Part of a small language model's weights: vocabulary 2048, tied embeddings.
MLP neurons of a small language model. Each row is named by its layer, matrix (up: input weights) and neuron, and shows model dimensions 0-127. Each number is 500 + 50 x the weight over its row's rms, rounded and kept within 0 to 999. Numbers have three digits each.
A block is one neuron, or neurons of one layer that tend to fire together. After each block is what it responds to, as a language model described it from the Wikipedia text at the highest values.

L3.up44:480495478536510461485553459463421526442533530512607546530511515464427540492429492549477561420501500557515484470492554451545488478558478464479422501547402599421441516460465446565598508525455505436569553496458489456422441416523461534500537527473546548396540603585448493446444549578544464518499516515565615363557481481451494471577561475514428580539511566447496520482507417442470551535512
L3.up185:516412521448498562534514418467657446532473594605529481506470478510386509529482542473507505441431583475522464497568577542548496483558503580528472461497430542424588482445489528456470466498470606470529554479423532513418453504490426508513521490573472602461399533383494433472516584520513532448469487494486552525426549432496631505536608512516494529575445484499520490541489474409542439543412
L3.up204:537462454536472537513491471492544455491614510483445422420567489579467521524408490539531460492517508503465502547465539527456558460399465431433567617531523550412600515468464564455492502438464473538514510513523551485530439477448423511491390559458434558460488533466481491460515542486503533437594498531517584438517489485402506500624557532543494565511436485602432493475444547542545546412438
L3.up325:459428500370556508580544458561498543505493604545558449440490474493572383413510516463512515486450488537488474500467508608577536528522499518498505444515469455421619523467518493556513492461443516608511524408451539415525483388449410551502442537537524469454477497591498399569559519608588460539487478494483425553518491482482468545466517506577472442474457540537493453437433628495485495442503
Responds to: Periods after middle initials and abbreviations inside names (P., E., St., U.S.), plus mid-word pieces of proper names like Gle-n-avon, L-y-nott.

L8.up412:580536501465483510411483499545551461512481452447550525568462549566601573495396540526485455508531480574495521494490601531508404483571539501455512514533491379449498487608400519480557529513523404439484483564518504549454511530469497474546485476415394580473430415496535476633481578509458514485526461521542505487572500558522584535602459513630443580446514471458548442578481478495525554495433
Responds to: Tokens beginning or continuing a person's first name or initial right before a surname, e.g. William Bouguereau, Jer-ome, R. de Boer.

L6.up42:504451438430515520533511460537568612493482595527416508500464530575463466485413514499442565519446470584527500500534562484494421455485428627401487538515531484493530496547554510483463557415573429519540520481495469532486554621431542477488439558511502558452435492455525439524579548593411461459537467542445472557567485418535551497517463484488446514509457484437476516559503539448473573550393
L6.up71:535563572505497509491511491507537447525470550522627511565510508576472509424555419505498448495552482486614461538474593490534374574525467551521535462586467471481523471497452539433531504517540527434468473478504504466452524513496477433465510466417418581491464508472573448504539534542471506574508392528576556499435588462532456503626474589486395496430445511489483537499501401482590514617424
L6.up103:575500534420411538480457506517548508423473631535488496504519555462487482531442574529531540521514573542517479539514463525493421526509493462491435432475591480555478585620393531434559537584526543454389391607496489480544575538541524519434449513458470483379448522498604491498524465450486528483542480566476539506544474570584505505518502542531503504541461538478435503536534497521493413554420
L6.up131:641589488462489513394489504555559458436429571430536499543451582541496582493438463503520480450469528383524486515507446495479497483443504543416376499482497464420528512535439537460439468563524420467408531512463531470420525577436527517494526484456496477482527587545531426492503487501468477547443516537460554484473457491521489538488490511506416456594519418474662548534489522445593542531515
L6.up166:585489409550462556403393439555461494605573638467551451495497511553491569469517573585466415422483450479485492485454538443472499594610503480457601497461459434389478465495450488516436453599526494472480461536487451432509515519521489477541550402492493490499438500465512428472486513546511527568535568543578501536482553480480563439538424538457488539585472496581461633477499488463441422550467
L6.up229:467601531467494610588564521497413494491446512591452474456517516652395430501550449560548459524405437540473479447492465469591437504497481516552495487480521462456496544545466473451542448417504467515481447543517521551457527550524508347519512471418486489532474460531517516562555537551471549501439511548539602502384513446471494472530496450447479495560479489520466390518565558524432408527450
L6.up302:487558524434536557497515529532493460449505513510561525417532512574544490436520507462522598506464536491509457490329490507497402479531372479556415433453544501493538569521596518465585474492479556465446566465458559569522524352476417492506436546470454505420480460598541442491508548558563412571511475511509487533503480540548380511475447471506411423457516445603523532499533473461446548527476
L6.up304:443516508510547491451595411497456535498502525502496429613446426583464442430536488540547387492500581551500524477451469495450381520468532601536541559558519461508532440521523514537530528476467569546458479474546545501499538398520477561585501455486531465495492433435496434614404494452535432464576459537442452626564586473570589514575511543547429524504500429547445473524503437532491535471469
L6.up431:537539555499448465422511532444471518548495655516471584638541574475439445497578505495472418420588513541530461464455570509590457615510477471563441510519439454482476541464469549410463553469539475496505490417596476430500549544432535504500533468412426557506486527490501503411574531446510460507519486572532525523518511483509476543523463550458506390600477412539477490496417547501552492530415
L6.up440:484527505548504454548508440533547500538567551568480480499520637502487448476475483493528579526437574486515507476501434569519408500450454475524390502498515550414595489509488533501509420584527479473543454522415456566463353491503470577487492487460474576514525519479516579519461544395377471541542499507460651535399554445493508484528618496498471514549587428441459507472499471528446425447445
L6.up443:451510491534462531561576452566508500546402453465567441510490451500426499570528515487542455616498451501475566513455520529602552650539483506474443521542529499577475500504518477431443461395533488462464489531450611421506536449481479570504474507465484516444394595466520496542544553514407578500576456505568455449486408495507564505531411454486426462493477511458409551490496491549493500574467
L6.up454:557519542403475511476466520425560371537473523542482475492514474540539528543358479529552523426475476484469541499521477491519457444489445532500519579576477643424553487527462481521497511482465521531551474497459509511493514529469447529510563588509439479448497512452500390555550647467416500516586521532489407431561614405579515598509439522535481597567527439476491458533504449506530427561444
L6.up481:475522508448412573503599502509531543594534462457466543581517490484412391491423476523504448465461629479565484547432468572511448487518467501574533505562465551548479485579520473462510592436584517475422529566501495441492531559492429423451558519439499457519487593474452437572460548558428537512538412556502397493484531470582524469500498528552416466449464526568526523451479566510499484453473
L6.up497:513468538478589460493519489449506493507533485504515510542482471542506511463519507550561514432531533509468479544552420545597532622424466521481427513479506434550414480583495509429529531496548498458548520440465430458385478424521540429512475581565426640497510542482529497519468481546631533549492527485480518452550539448452526523545479531510421616499460515424498603418441506526433511460526
L6.up501:473565449536504584397552546470545533513509473445568477562492491409488427412532514529534536502509529492495482523481542506468529448512467584521517568487546454517338554536538393465516475480518431594482494484550503521351523543561430494592402415461503522565491520496551427491484439486513462473520464452478575565518465454545480547672316513511466515560510540509465519549493447459479549520424
L6.up504:481443537536482532551508575506461464499430448539425462525473471587531503507352459514583544445519553564434469467497472521429499446401496540466546515497434467391488460486483525471525452561479469527559547499453500433492535509604577449537492460522489551508528634463653453433516524585547425427500502527488513590476530464522472502495501550435392496541576474469513529506422567444540550518499
Responds to: The final word piece of a given name broken into tokens, just before a surname, as in Andre-w, Dani-el, Jim-my, or an initial's period (A.).

L6.up101:425429507544495409417570483502480538568567567477519524445503434520420601461500462568449562431567561524536463554483512520487582421519541559518583518417459465515495435498456462463470379485515461582563594487518473541600403534576508502485476579506419505510497553413449509590487561453465556502581520504520484536518484631474499539548550493489456522494489520621554391421450539440460440501506
L6.up156:478447478515500495525373506576502523480446512510542435465567430466504468518573485497483443426499539540515479513541392544525465543514502496550466392497493447429426594468488546414537520444529471435404591520496524624600531469458465476539570444467495489573453449436578489406497483494497514482475481518561536609570482521497487533482508515595494512465578423501464481459429606471455588448460
L6.up220:574541457529512492545478542471610511447504384427485432419548499481468507585439529565509449571573462518524476567494449498446468481495557522505479485557487485477438407485479514470468559527487547480648499475549544469508469495533503615413488478499527561523564451510454500454518534441447534463576476465495569542484497553548402573550550434514518508486484486547513525394468598470554545502504
L6.up225:456485424496555545409452449525489350538450548475540511564549495509525477481364528457405503489515528604531595551418510519592568503525561543462574515577519528514492510474479463482482482550508503524537494466566463474452534467435476659390483521506535504474463408562524468501500557417473465443440475544513500471434493507499471459545530474536536489559519422552524480610479480533480495510475
L6.up282:516489544460423431447648509486463471513397503506462369524552480520521478501519459478394461563549540516453503486459454526584469549580513436472514580498545523488497520449439575526489548502491498413512513509429463520475535587444554456487466494576510491513565511464499388540450500511548534535475552467501537529499647536563364594501445535486481493391534432587459524459481571524549430499440
L6.up286:472515511469474495457443531512487500557569530556587544500493450522435501477599522456527437508512603501483479452463504433576625461525476574550475516508487471507434513481406468500427446520460468342549490597547450466414457532510486519475552423550464485511457473522601438562464468526460552594529439513542431492434494564545499545419478508486555507529433449536444480500407506532417514484490
L6.up321:523430543630587428490567485528527517474535559502452609633416481509485586459528510480488536517510500446457563395525539464515522514519487519482483471524516499546498543474534474538585569638538495426443446537522524433457528550537385543474500509419487443425447474469478412520506577425488536519523435448535536524600511539489421543524545498523578506453573493567555522516424401483475419432529
L6.up367:541424554441623513426484535494471416431517502478525404580534393535492434529567548484473528473475448512455460555535629497493412519467479515409504558429409554556570509512550455431570539470501534518561555467489500387465523497422505525412487429497529403528536494431558506548553538522559505501601459459610434518553508489451506524430528523574416507546490440444554463476541518434469534582537
L6.up409:529473518528508508477399535504460479519457499442485495608543498532516502555520530571562462608459465468462623558509521515465595532515434494497519450441543490492424537502470556507440510565395435410473544566492476506578567524490483500529527497518512436459368485544478469497533527478515497520586506490408459484546435561555531540462457566549360498540470546487491438516537481488445473508421
L6.up434:542470551495631529523461532532526494463551637459535503421457451475506560526443585515545508491498531468493567468526442465473493505524543601458524505515489446492560582541538505434436498436551446387431486426536458455493466489507515466471393485542464496424537547499471519493429534487478541430509504554477494472495589546483532529439518429514451521560490434426571559488434523504570542599420
L6.up451:482499567402559570513531504471601556502462461532552473524495451545469446495456420485475507465511488528488577470516523474539479472443462530509411519558478463510444482602433565483482502456580482477391473504489485464529533485462539492552665521469451399429391519513619547376594477513508475548586472536525487511534513533542544525516466549528577479443533546574600587531531551506478493408414
L6.up477:525480501447584480596499532555511458563500503512475475460428403588494567520497437548451507546488546404556633548421450486450504504537459492510471447464578482459460516500387489459491536558476531503588463505491481491515443513496558483457555512533475372468424569506531567467427646553503445420558504447480457509520533539540559457464502492498438504417507479454491557519517623474537553479494
L6.up480:414419564553595515489485496444519469516482519542463393474655483519573530477496399501470494518484541529419543556457520435601391547493538468515537528548448467407472518598545469520459473508493504444515531610631460521516514505518505528504457513451468435583434571422484516629468528472501513548478544423485511522504509472570471436471422499465393437452479489454459477480524491473528514497553
L6.up482:452480545501467465485521502451542519514424524468465457479517428565416510558490481494501565466526602430549440448484423518528461496512446487497495517421562393588451490540483548420506581495418426440441471392409484494607542559546556494480688609475474498500514502456553548453518578570584527559485418406507486525504476618567546433479511521455602526467538469491510503518456506503478480428477
L6.up496:542541575562438435565459526536485546499498474515501334501514556442531465484491535437428533542507488486458438558440495546551513504447451490516549446522564503485522430479498478506494436533544437462514542500436434452494495471638547472531502468386549466526486489533495589486470645578498501401503488416565566488505472523578537534497483511509515483544485484488533513460415447548524458479557
L6.up505:520540539448530607519429522522495507517533458483384500495418448435490447557442516426570455510553487504424597477459480579502520444510444584491587505489611500428503556456527643487549487529492518519506475529493525384492548492526532450451427551446446386479550519454486467540462570484434475479517453537498569481485461516559466476479472492466467427525461361429503630561553507539444529576560
Responds to: Tokens directly before a verb or predicate, such as sentence-initial subject pronouns (He, It, They), -ly adverbs (frequently, correctly), and linking "and" or "to".

L8.up437:508464527526467478531540495504439470459485472501568518499499443568484565547543505453393484511505558484550595516498505510458484467467526512429534482526485591374571520517440499558572479547459547505402449505486454439440447498508512469439487479401479411450464497518580546462434604504512444387581466480483433449437543524493536516489557446579381480575536561489504472473503558466429468562425
Responds to: Tokens in the verb phrase right after a subject: modals and auxiliaries (can, would, have, has, not, to) and the n of contracted n't, as in wouldn't, can be.

L3.up81:520429583512460509565482543455548472516569492481485515490518446514448582465536514581422517517575533456517572545523504471545439481450484551464419426512568524530494609430416552492419473596600498481467470504532480537485436488465509566492433477510489450502430429460491467589495436555585498454468422506513484492515560575511497513435461415510568538504503485453520508401437500414418485470483
L3.up215:423479539491563515437572463548466469408473461483470366586564561431487584429597419490442505466438576431468572487467504492575502584475495481484505406564466438469579497459493488479495525523582534412558483492599453478484513544522616535497469554589464494468427560559425542506514534428476535488489525499595575465572424505456478474565488445594473503456515425441519461535524512510481425519524
L3.up228:501520580538423406488471478559503558516577466507430518548571476489493423594506414586519484469495410536443491488580490445487463517618557565458473482541501430486437498487609459519503518466516483514491486531458490466468519541526434525522507505447582506480539575437443494486504574558506450503472552486477489486500451525466488458403533517484473514557495612502562437479467501481410559538519
L3.up230:508446534520484499483480547423454460541577424474440503483533498541403576443529478522393459460548557552489578512500493489606498428587471533456547433575464595548458453429450452565444515500530484547512565478487476555461495490519486464497517519457360537537504484474495530510525442599556439493580468466443505440472538519485491441532575536527497532463523577474471447521416636454513493572530
Responds to: Word pieces completing a clause-opening pronoun or conjunction, like I-t, S-he, W-hen, or he after a date; also mid-word pieces like co, ho.